Weights of a small GPT-style language model, trained from scratch on English Wikipedia.
Size: 11 layers, width 256, 8 heads of 32 (2 for keys and values), MLP 384 SwiGLU, vocabulary 1024.
Architecture: rotary positions, no biases in attention or MLP.
Training: a variant of Muon for these matrices, 236M tokens, 7212 steps.
MLP neurons of a small language model. Each row is named by its layer, matrix (gate and up: input weights) and neuron, and shows model dimensions 128-255. Each number is 500 + 25 x the weight over its row's rms, rounded and kept within 0 to 999. Numbers have three digits each. A neuron's up and down rows have the sign that makes its largest values positive.
A block is one neuron, or neurons of one layer that tend to fire together. After each block is what it responds to, as a language model described it from the Wikipedia text at the highest values.

L7.gate7:473524524507494452493494502489496498529473533520479507488454499494477486489473496507486473522529498503466465467472512520543490535509508518464461463489505513513547517462510514478471485505503517497525542506498477486577504499487486495517480492514485475513509467492506513530505481514490493480436519495500488484517477545559468527532511442499489496475523506526498487510464456517518483504486
L7.up7:509542516510498517496500482526467498527508509561521513503509524520470462486518486514466534506530497495488476497459513486485509519500517534486496505491490473493465453468519511526505477465505512525488526545519493557546524507486519514500516494521477504538495516501483506554491519502461545472512532523490451503528487535498476517523517460507505540499501541479547474454461495491439502548481
L7.gate13:470483534506488505497489498539491484555488505478483476467480481512514479510531472519506477529516521532510453537497512514518517476522483483501552477500477499500510547450500503526491486487545467519457515511503525519519494489480497469516497514493527501491506567477556508531491498493510481516538475514492448504519493511451484521473506460498498491490486534483511497496471505510510515543456
L7.up13:509485468505485517481474510483465487555471516513487480524528487499500481508496492518478502508554532492531490481516517506522474469458537500469452506505488478516484499524508490470506486491451494530529467470513499513449493533502499530506545509520504457475508549516472547479528494483523508481457494541512498510552524514489546509483507511459475511485520487516468499462497526437486444512514
L7.gate33:537467487475477533548475480515517449492491510501540488514521475475449481502478490417465484486520500511473499520482482473511518460497482533520531537471497499516477524546499463565467524497488473512530477476488492471488484509488509450534494527477472495515516542466497489486523474466503498464499482510545501540501501509510532502497486506495476498469524515491469523453491492490489543524522
L7.up33:480494471497523488496452516491487472498514466509499508523529550510460505527506476513489471478504505502509471490534513505494489474518571476522477546488433457507547476494475441501506464464535546494507534556516521563464556490521507516480505519474497530511512496498489553496520468525499477474498489512501484503516512482507492511495515492488495480521497529494539491449493502505501549490539
L7.gate85:501504513487454468495514529504455503532531508513462487491490553527503504524497486517512484551453527488434509488493499513509500483508487529513452518479524467512500521526519486477490496507523476492492506500525526531479511514484564514494542510474478475503481476450541508513535523510473486532502502490513534521487513441503451469501534497491487491513522533503526511514549509502491502490503
L7.up85:474453514492479495500529523512435484489501530483506511493451522503523521515512516501503459532524520474528490443491522510484527466490470518502466525464542463487551509494466524510496474476478507456499542509514505474522549481500533526462533508521473539490507523521506541483468560481481500508486497482463475550462531501531471515524511470481476474471489497533491510490518504490508487534478
L7.gate102:488461429490478493498488539541458514521509505516479498483480533547509468542505491510476501520515487510513464501517537474477466504518540526506540482540483518507473502518476509528481445514540536466508511505500510524531560489481527454492476563482487489483460506513499505533498450480477488458534512473454522449506460466519483496520465498545495498511561513504528518494494525524535472483493
L7.up102:490499500519466564473503487493468548523564480471514531498531479506492456508514480583488509518481501530458520457494512492526455521459495483477484493476476538504499534511507546529535500497541542499542504507491503531507495518498525497490457523470501482488535501528482462505511487527480555482493523505519494488510510468477485532502503510496532474520511482534482499517539483532517498514494
L7.gate193:513523491491491506494503541516494498565532528475508513520501522494491493508459493512495522477542515483493521497490586525486471518490542494501489499528535564545489476521496486495512509446502485529497524506506521537474490553511501535547466494531451453501524501480559522495522475518505511492482540496508511489503492507530490492515510487496519520469469449484520561524535534499509488438451
L7.up193:522492514504535503472481500528522535500544549515524484471539546465464446487522443459507488477534487541497511462492464486508498496484502528465494505536474533488488529501532495503501477467474484512462536491475486550475503515497556500502472534547480457500551482493489494443527500496545543500540479515463525471516520492509494508472470499497478485480468504515507531466528520495499513484510
L7.gate218:464515463477529514536464527526510533510520466529495486536452513512510510544512468539501483519504539512485475497552515469519489450482471524498508524473494482486542463498474471508501474505491491509461502472460501528515541485541498494481545510492485468463538531453513515507517485513485510514492490548490473531522492515517510510497557478499504498495511528542519472480534494530456496470517
L7.up218:535501431450556505490503520475502579497478492515528521498491482536506495504507467518480527504516499521497483484516501493534494501504508470461471482461509492478502519518458474509506501522546476496489505493524552502558519507515523505495479486499476517471544514491532482558507489490506457522510480505523556469534496480502484531487528468495501516528568517522533514518500529556457521493488
L7.gate292:507507493477529550522531535521475450494517486506501472479480505492488514497540515511513513489491533491465470523517478472457482525517512495520500523473490544437499469498485488488516462495493464515476466514473479498472511511509490543505534499474482477502487491494518492498517486559516543486471529468489537507470442476481500497550475480472495512497506497483483531525540520510497513502525
L7.up292:530457554520534480503518559532501468482500525536487486522466503483499508504488510551468503538514511564475508463550526490473487504478519479527523554519500527493508481515510476488510460491496491511508513493522452482481518484522470515542493484496493500516489477496490480527450467520504510483513524515521501512536484454493504501516500510562544478519504490495505514496497454518510558532555
Responds to: Mid-word suffix pieces

L7.gate18:502499511542468503518486436504550489486501493532531498517476518487478572479499483456494544475490500502491548491544507518444504494542555491550493516504467483559575468498503494491475489522481499512474520508466481493506541470519489478494548473508492493463496470536502482523486486492497523483492456533464472455490478497505480454468484470501508525478477476493441516515532526526512484485493
L7.up18:531477544493458531494497443504496504478487496425523479493446510511482479533487510500488505483492511512496517514524516508487467478507483488518529522539476519508488520491504486486495480479464436544500503515482511525537480500509508507484559489484464503493485483492515495486502437481504512535479491469491468525517488487502477499475494551481504513474466489489529506507556522528508517472472
L7.gate28:507456498496503528454500525528520505453496561508490502512486507486496515522501475502528450525503530531466441505488552490484490487497481507511494533443528510543508476466508491471517528487444449467470507494459443507449471521487500487482485515518516497460522534495458538464463459546502550516494490511507540465493473529552506510522500472493528519465544482484524488508506510537484512503499
L7.up28:549501485507504505490449508513505509497512588519486467556480546487527463520490495500477506534496491508479497504485470518513519500492518474493477525553520532463511472492536503485461475505500463511525472517450455488523466515497512497455460496422498518549506511545455472499451506530461488535503518496494523439490493478512509501502519451477517481491505484511508504554510514487480516497521
L7.gate171:475485471456495544564490517486552489517462485489510495533476497530524457493496510495520491532515497500490457510498472523500482470488508467534531475516513562509464485503494469485523514494495495497473530464479467497532487546508473491521526518550496497462443485491472484498473500523489534526477503484512523480482480513510461475503520480449468511493545514500500519512502536484579496507494
L7.up171:489500497508553563492499532473451487455459556542451501507504453495495437507480494496494509453481518459479487499490501480537498499515513505480496464495515501457492519474505473477466493520550476529503513491517527538513462531486505512475555497489518499521510551527539509492478498455497477482492507466502563506495480533535471501511510540498478486534518494516509492521474485483527513474499
L7.gate260:460534533500487488470486468471516482499494505489521481542484521470505490510478480564464538518483499508479492498464468515480524513494547508533515495531459493524495533462503531503459452528498476472538472542494507497502513494520492530553491502480520489501486484532547505514506502517518488495465446528515515537539495493568496497469535477514463506490553503538529496511522519500521534480466
L7.up260:472489484540504507502509522545531530471444511497468471512498501463502511512527523541478495497474457482489518556480501501511531498526504518519490507491485517523506499496503531485479473499476460517486532544449506512497504492498502519511521523531534515477500510508493507482538535484511489476505478558501509534531528479554469522528506521499480484500531471507553472502470525485492477505494
L7.gate307:537499488471505524471475475512496534490506529492541496483536509503495510516470494532516513495467471543494516492538480486491582478518523492501480541495498496554507506489526440502512494521510491523450483498459448513512537480493500430486500446506507495502521475510485450521477529519498537531493475479533528503487491509509508496501528480539504523526488492492488444481495517501530512503478
L7.up307:489489486502494490516490495507515480464516497540493500490511490492477533527458531453518507505557509464521440493497492506485509520504527468522483536529497548554501509489552504465496544493522479512513476443487483477497513468447492499519499507490490467539538469453486462519513486507529543511475516466514499515476500563525482485499500495479473528482535493515496544509466499526522481470511
L7.gate335:472515529494431536540492487481517541516500515479506512446457514510485465480488511530474503496464507470495488489483494457449510460512529536511507479482518523502498471499514468505480484457465493496493530505514473499509492511550464536489553530492494507547507496493468502546467516509504570536478492498511488495525558495473474521483548450486496495483507526538494476514489466515499497509482
L7.up335:519518519533528504507514511504548483509497559477505501544522476532473480476512498480492514526519460498463527488546501516511469482465493489550487485470508500500534476512448531496464489502512491533474521531516486462536482492497485495465506515512507514528499531428424503454446510530516496501513501437512478497526478495462508493523515517482507506543461504496472429513503499504518569501524
L7.gate343:487451514455533494486464496497473520487504514532551473514507454504516509496480529533467467519507520466467538488471497509433484505473516537546538515541533490502483489465494547511492481491476476507481511491471569520514506470515517470484504478494510519542499538502534486488498534488522476495507520536479520483485488449526488500507538461493507501526519513538480517519495496530508484456463
L7.up343:471458518497471484494491501509520530500508501531498533486527559512506505484482473550511474502510520505531483508496507460481531520491507479511482506480490512496471506479525478509440492493481535501445542516522548525482516491481531545509514511494477528471508496510506497522530452511504503489501479505502499528504488534475465463520547481519517482535530519474502534532514491502557485499512
L7.gate371:537508493513493498511466511447506532493522511469506481467513522531492518509455482457530516553472503465530499470522526494485475505493480481534474485502548535542502498470585542477505477439519516532525505521506491473511458518497530496500471512516512499521462549530525493481491518519493509487488501502514493532480494506519521481486527475525496454468490440531523445479511502513489562478515
L7.up371:513458495519500466527508471546494526488510543453516529486536520518529511512485452526459515455484511538552515508494473460452522496493514503491500509468541455505437495533512529478514490472483541528503496514492537454506511522458488499494511529497504492499488534538462500449499543486508444514510512536481495497485476493511502505478540518444545512503514511512538507486481506490472526513484
Responds to: Mid-word fragments in split words

L6.gate201:485492516518467493524504500508518492504540543495478459496484523452492500499517487493505523478528526508520531498505506504539519484526495528504496468520473495446464486482522459509476507488495454460543522482483453527542514507498465465473478454502488539513508514476481483535485477482526497511491512474536425569501506558597540500529498487511518534474504559539464447476499485486484486473508
L6.up201:514508517472516480471480454503503508483507503506474473519488546516502492491467426473505488504507520475517473501445505529495528490519523469523516531524512500462555507550511454495494502537491477526476472526553513521521505503519552529499475510478498497515511495512483529525479496490494489503495540484541534505489517488535482523479470507498529464530495497485505510513527483487541520518495
L6.gate230:472485523485513526489489494498467491473493528492508513496476483527500487470505535492468484487484492484471517467491496479510496429535518497560520480494482504512544496504518543526538496527494487489486483496518485469507459476528529506490502509457490506516481496524464484523507516522497531518481499465520497477515504494486481506509478505517492473477497518537538493519508519541513489531470
L6.up230:518504511545468522497503431488431444473483508474430542510461482478509502488487544523536470503518484494467497502474516525469529522497536490540530493478501490526499491493474535514509521514506523465471499549517491448509518507524476508541445493495521501484475527514479484536496468459499548500525545493499527492526505540515491499553489498504501516480491536537487547499502543506477506535474
L6.gate288:496488466452514550494497515504479495528494477500513549493484529531523547504542498499497551472485493517521565537499501499496496490512527540487500528455499451530506523484518535509481470497508467462526494516487541531520493477450488487490501474505508461477508507497488488483516570485514506501449505483569505531526507468460471496511527459548472513434503531505490477473529502481496502490483
L6.up288:520467512503495493524494485525514460486501497458524472477489488480515493474513507470479552497537491528498540498509484516444491513529508504491507505500504495456510489495532530490491477468452493483504547471521558516494521467478533514483514519469503523484516485449494478542511524476507532484516529501532539510492500514495472527536478520528477482471483525518463494499441525530485495513579
L6.gate345:477482473502465464496476486491565449521472511540462494530514535510529479526491510518512532501561478522508519482544483496447460472480526482553496494512508484489449541483540508522469468535537520464539493513502455507491542475484442517505485470494502487460500483473493521519451494543489499515494508532504463503510502512501523523485474502511498497468492506535454514476512520508483557553511
L6.up345:451484531534487504512510486482508550499543473492550476525465494492534484511470509475522570457529498513515484475473489565483484489515492507509507488523471459515527486482527498517498483552486491488492488485449516550520545518530495519519491518489542501509496469482551463519506488489481507516480486503512457504507488529499495494531513477535486502462483488555531552482519508518521458494500
Responds to: Auxiliary/modal verb endings

L3.gate181:473526497541532480517502499506482508545497472507523517510507550471473497495521489538443536501483496496487521464509537492517515572490498474493463515532515509522455554476513486516535498540517539494512520533496451505532455470492483515489510517507489539532515488529531483515468498517483520446517503496474463498518484504467518548524501490497492526512431511491524500542463510465504539445493
L3.up181:467510507572527484524441518496510501528468519485520510513484500495496473490525560473509523492476493468477512518555495491509535470562497508543482529513470488563490505445517478508527509520497521516526472548500492536528488483477482510514513495498507509523462494461522450507473512542483502498511459500517502461475503493449483512513500512504458497454486530483528483514522472516487497515495
L3.gate197:481517509500491494498515482514497459508485545449520504489531471554477492506449469501533504495511511483526525507541508457448518479526527472474541491506533505533435517483508498532513464501480516521485518510480484531508497501513488488491462488560529515484488490494523524513484540485503505488527505529500475503519538502485522506510511481543506486511449510550501544477545495518525483484506
L3.up197:495516531492501506487508511485481504522516508481526486482534467544512501502491493472522527467528503475467513491562535508489518474478503437533490477512486511496466473452527494524507543516477534534521532503496476553545516474490495496467501469517491516510478449534468544490479509526541504527528515506478488503501474502508543536497478460463515494467474555536461543483480462554517483504482
Responds to: Word-start " to" token

L6.gate112:485503518476502493508498529448480500502498500492498499520539456491448501477469459481511523490490540485507506495481486488485494520469442506531514455502500466511485487478469536451492523517507566474506478505500514514498458505538537553496491504457499538491536518512490466473509457457521512475453488494465519540506513491533492501503552487478529475547524487502507475471526494515470502522508
L6.up112:477474489494544546511491478517492457492471516472537484461506519523486517492494508503488504510517524524498498518459516490517491456512499532517500545489498468557517472492505484499528459558550487505505532495516532502482549480499540489478490460491523527526532495476495458532490537508482453463483519518531508514472508485480562550500486477462486477517477516529457516501478504496503454506475
L6.gate124:484518519431509467512485514462502503508542507509491483508516540513525471507569507479461499516440523479486514487468491482535500500523447520479505500518459495499456478525486497528499492566520510513486483521481496522547514513498565529514491497473502483459561487505532517527527508487492486509491466499518531463455489471507485524492520479524522517495505487543489510480501459525498464465475
L6.up124:463466511492496541531499494490477508489488494563503552492485510486460495479509486471531518543523551523504502488477510516514476495490536510498507497480509508479478489506450498476489494504541535498487510504519492507492581507468471486477536564492475486515513486467519499520505490503503494471537483504508485509516524477473533501468467474456503506476483554476482505489507529485501505474486
L6.gate199:558513480479517538468464525507489499503537484496476471509459534477512441462479497509553491493501538509484527460487505483510510483490484503470463489488517498507503487477488555515528518479463484497470517502484479489511525493487532542496482495489490509513506498493515463482498524498466476529551485495515513532460503510531471548529495522544486503536469497509485472520538458532506492488504
L6.up199:513503500493504490487492472537522523515488481468516528474480485496463488483423473509480512480516521518518519490486492474440495520498540455527492509510487501552548506504451528439521529509500529484534535476544482494489469487496524485501453505482472534540496532467549458475514485491536492482518490480504488479486512483529477474488433474509507505508456510435529514523513479506512481497479
L6.gate376:500506493508437518513535472496498556493542521495534461503480518493509521493470499502497509551528512535499489527510495482446548538465500494485461463514486471498515489489511461529473507523497504520486478517476491523482493520489537505504494508502486495501475511489524487507519471517502519517493460506509505439472525497533484496506548499495543522500477511471500483515528480518504435504503
L6.up376:532489489482489508533515488461478493490503501503535480503495514472513496500425491497483520533479522521508467508505488482491537527494478540519495510529488484516548500508493547539499516477478489526493500517496558506488529557494491511460506470502478513499467517460498525459503506462479500509507488492527507486496518541524459455517492471469519518497491525499449502542490536433542490456477
Responds to: Agent-noun suffix endings

L3.gate26:528477474459525446477491525486479496480481490495467513509481502467522480473465502441497508539477504527479491490481486497523501488441470481508511469508495581487514525526463506531496500505519526468465480517501503510511515518513505552506499503529501493507496450537522482518484489474506510498500541480459523430470487453505500550459548470515478581504485530516509478466486507499506474509493
L3.up26:526457509469502513464516486527484493480476482542499572453484496498494501494516500510486497499512502515479519531500503532464450533527529494522503493471519537468498522496501513570495514502510563482501506525497498516502528493505477504509512547491504484483505491502479487519513482509470459503528498430511479505514495499506528511529542514507479489448522504511480466485467492480491514518518
L3.gate39:503513533501523499503459550466548547518495554482545486459485489437523494505499479509515475480483482487509488487438529558529463499502524521477507515515477479485489493527482497497488563507505547547508471522522509480512511522498523500488536504450493487456504479474526456498492511550505465472524520496472496498497506469481458500504462496488501522498513545507484499473505488557486478515523
L3.up39:509512524524509493524510503506526529504510480494493481491520492492545456480494481460477543526484502506550499499470488501514472521459501510474543473528496548492470498521532475520446504506485510484502510485458473476479499519500565479497495523508498481496490493553506467489512493522516486514503484530487519455509503533488471462494538534508503481529499508533454465504523536526511563525453
Responds to: Article-start and mid-word pieces

L7.gate84:485480480531454526510515527507519507515513482536540486516522527514548507501536531505582503515499531479510514487511505482499477489497501509486519493490504536506504487452500481457485475511522547426512500503518502522516544505469543536501530514568514470478446478537473509461485472468534484470490493486521438540485442511497515494578487557496525479503503498527473467512460529518472505496494
L7.up84:507510543498485495528473502534486490528511485522497489469459495479475498478525503504523497506537507477451510481473541549545510498458502479492524524502539529497516544444503522476488497546461495510518521486468500483522473542549511491473518540491520488521493456506480462462515464474457485478508491520503502504512533499470528539471512474482511449490462506507486469504502528521514547513517
L7.gate155:475514526457524481483525478532534499496503535523508471499492470500563479525472463501511487550487510500505518465530492490524490502498532483493480521497522517490471481525488541512517488515505498502463552491484472507521514513466435524490493524487505544478538515506512549545478504440549480477504491540553496483501514547480518518520519536506488504488509525528513504477484530504541544510517
L7.up155:544477454492536523503542530511489518483474523475490508490512475521549468506483482500506495470512485556464504486514520521530506506491472479478545525519492479475427482541470493518527461532523540479526468516514512490473518497513463521441511467507488478496479491477481507485448522472488501488526545475464472529483517501522499510451482515514497510475513527545476453469496489518528479522477
L7.gate180:488466481447489504467498477477495452503466495504495514522524492505522454495527481493480506494491527488473499502480525478493502491501508516496487500557527489530475490518487484502480516529540528498550490501505489502515497475521471533519554447510526543501507501450497477493486469491536513502520517518528513523566473515496528441513503524504473478477483468525505501468560507486475500492487
L7.up180:481501495542502470462515503530494471487474530530543489477482476498550474523528513527532481488489487474465435489505509535469509486531505518517488521429536468520511517522512508503478510496494522527478523494466493492457532559504474520519551475501492489505519486474479535499462520485526521522481480516512513482505481526492516496482490495458525476504496498541530519516509524514499501497516
L7.gate184:535489523494502530505452487527533456533511486499503491492488450518514433472486488502468484477477501472493539530504514549522518471503499508504521515510486450505459453482511486510508515535519523521525513498466493517560459533526484490497531510497480539490471466480539534484507532489476495577472521502472513521519513504537538504472462492554532499491462508536483508479528488538526533498530
L7.up184:491490519537473487460487477556512511518463480504482501481458479543525463496537491487453535484531523527514479499517490511441469503484469505467496525474513520490519501457526510509549502533519545469494491499521485513504487495475466514519519515485516509500497497501539480476496508480514516482421472495527506526528483495483530531493514497499471579490466525480481532504462472471477521503485
L7.gate258:515530479496525519511483495490488519514544489510500495474494515548525518457513460495474473496482500450501504528524470478496517491512511544513480469480518503520487472464486521493491456500482516504493513448499513531489519545504511504472523458520520498498523466491552502492498519475526508496493545531466488532499485500518506491470511547546510505481526450533501459476535504517490522512488
L7.up258:492520492473497515486442515501508500480538493505550558522543477540487552522466521498506486485528500505491526523465512469504456460482523470529516480450475485469492490488537461539455497470472479477532432482490511529499481535490483497518472491482474497544454517512486499524510563480491549486512475481504506512525482492453502476496503506503484483513511470460525497483492553519500514514509
L7.gate265:543466490455490518504488557532517475490462518500483539556485463511545501467464503438508525487506507489502504513511489510495481537478512519516468514560499526495465520500475531512538511522503528484481511494509521544513503449472535490494525493524504535493458482523508500473544520430472534483456527494506500508501522471475549537548490532501535479490508493500500480458478525496547535467495
L7.up265:514477479511477491529488497498467555499463562499476511505494492490496486524529481553523517509507475469502513510480514472514508505547478511509521530502531492465518477515506517561503515497504511481523463458517494527546486481479491486526510442513514483464448506473495521516552481539495488534444550523449537500540472498541506484504478504513492504500499471476525498520476478506521463487522
L7.gate337:509474478501444495537521458496502472506453480507498502481477513489495470444492509495541522513516526503466509437508524501535524498516541498509520504481499477511477520547493514507490511442503517470504504483515503480511501561554483549487531519495484461499479494541457524511486466504480483483470525487508509518487499467519532544470471497462520530491474498532527548452522499481501483462519
L7.up337:457506517509469500514465479462518503483464474555512495461485502521514503503472545512521509535508540521485488509475519487488493510539468489491535491512492495493455479471488506503518524536472545487459519497521487520552552489460493485508490521513477471479484546507483441460499522438508449505531496494510506506501459530511530505506532502488500461510478496480565498498508473507496482529494
L7.gate370:468500530511454521510460493515503454513472553529447499493533482554522453508484479516484537475535488505507520482481489509493494535458478496555477525512501554500517491505535485479495482527510471522514500497519549532464490471499505514473518509497449501522506509523525464461477473496499520451503492493498498498466459511510484462495489461483492525456512492544476520515481537511497502438516
L7.up370:523510460484521498498471490477496499507517473518527464493488518534496507454530504519502538508522458518482493451508426529469501418503486489525510489567526520493509505509515472480477489507451516516522462502518512518512501510493520475519528447479541502566472530476520473513534477476493482479481500544486549490500481552477476464522489497482519492507505463500520468503496475524550527534525
Responds to: Function-word completions before verbs

L6.gate223:530508547522505501494481509443497490477495535505478484530486514563484502496513458505497513507555484501535511460506548473507463469466511519515509529520532452484483496518535415511459510534480504528497533513490493489514505505504521470437469516450543503507483495488464464496507496497525506530526481519510472494482475512529497515456473509486484499471510490516503529466513557477549533521506
L6.up223:498524474506499483511537500497481463500523468518481527520493515488502472498510542475510516488505459465527508503444506442472476495505515525516460480481452483495540478542517526504509427500501463498481485508477506568480498498515508483492478485472512508488483479547494511461477536527553465500530530527513522484490467479515539480467491507480457535454478514517487508514485506522490496490466
L6.gate240:525499511504556514507511514496475524504507502491488481510462543480522496496494498482485478551468511529524482572503493532510506510495482501512511508502492524511512506522522438519522528528542506504486507472520467449501515488459495535542461528530519523480461529514464516547482481542490436483482493539479536500513487513506506513516562506528495508483520479497514486529564499512477494504562
L6.up240:528492451487499530443495496516484504481506503460480500487507515524471512480482469495485530503488538463517464510527501519527574469499539493498542481477516507519471484482480501532490480468496509556506520496485522506489498507515529490518518499496530534492539521458438510549491519477489479519473455509519509510562479433463533509452504481516486493519517459516471521529477510480469491464501
L6.gate269:531487445475529524492478501475550504486497517506513470531512532477510540487479507501520460489484501455481478488493478448504465485518497516497493487524527474505504523491520478493522487484516493478516508491507550553499475475505477467487506535503450495513529521491475536483507476503462547515496471511497495528506525504477513536519488544509499490474532516523513503487499448494492515475486
L6.up269:503527491495464431513496481537525490483520477492507474536496566499500471486503529479486522466540498512555468483509489502511519530532527485513472542493539484487513497520510475486482467483538511475529501497485502476498466487524456487483535534507488483486539480508486494510519503513515497482522486474512526428499525520536498465504483511486525428485521504526513473472508495523498495519513
L6.gate319:572463471528514477502515483497502550488476506472476498477498494524450512502476531484504516536519507488477485517510469498475495504515515464550483519538473509542523487541566516494545498524498505463489466509514483489460519473465464488538524538528516495467510520481476502467512489502452511502521495522470523491461490470543516516505518495453455489548501466540526524482519557539508543499471
L6.up319:537511491508476455489534509499490489517477522534505485526503507488532484514475471490493489521466461500465474484448478471503553459468511480541470502558537523542497509520509530467519487472518493509525471488513465464495494551518489493498501501531448496477534535468527515492502486482512463473521499497510458500517501492516475505516502494507478508506525450518542504481529480522486518518530
Responds to: Mid-word fragments of common words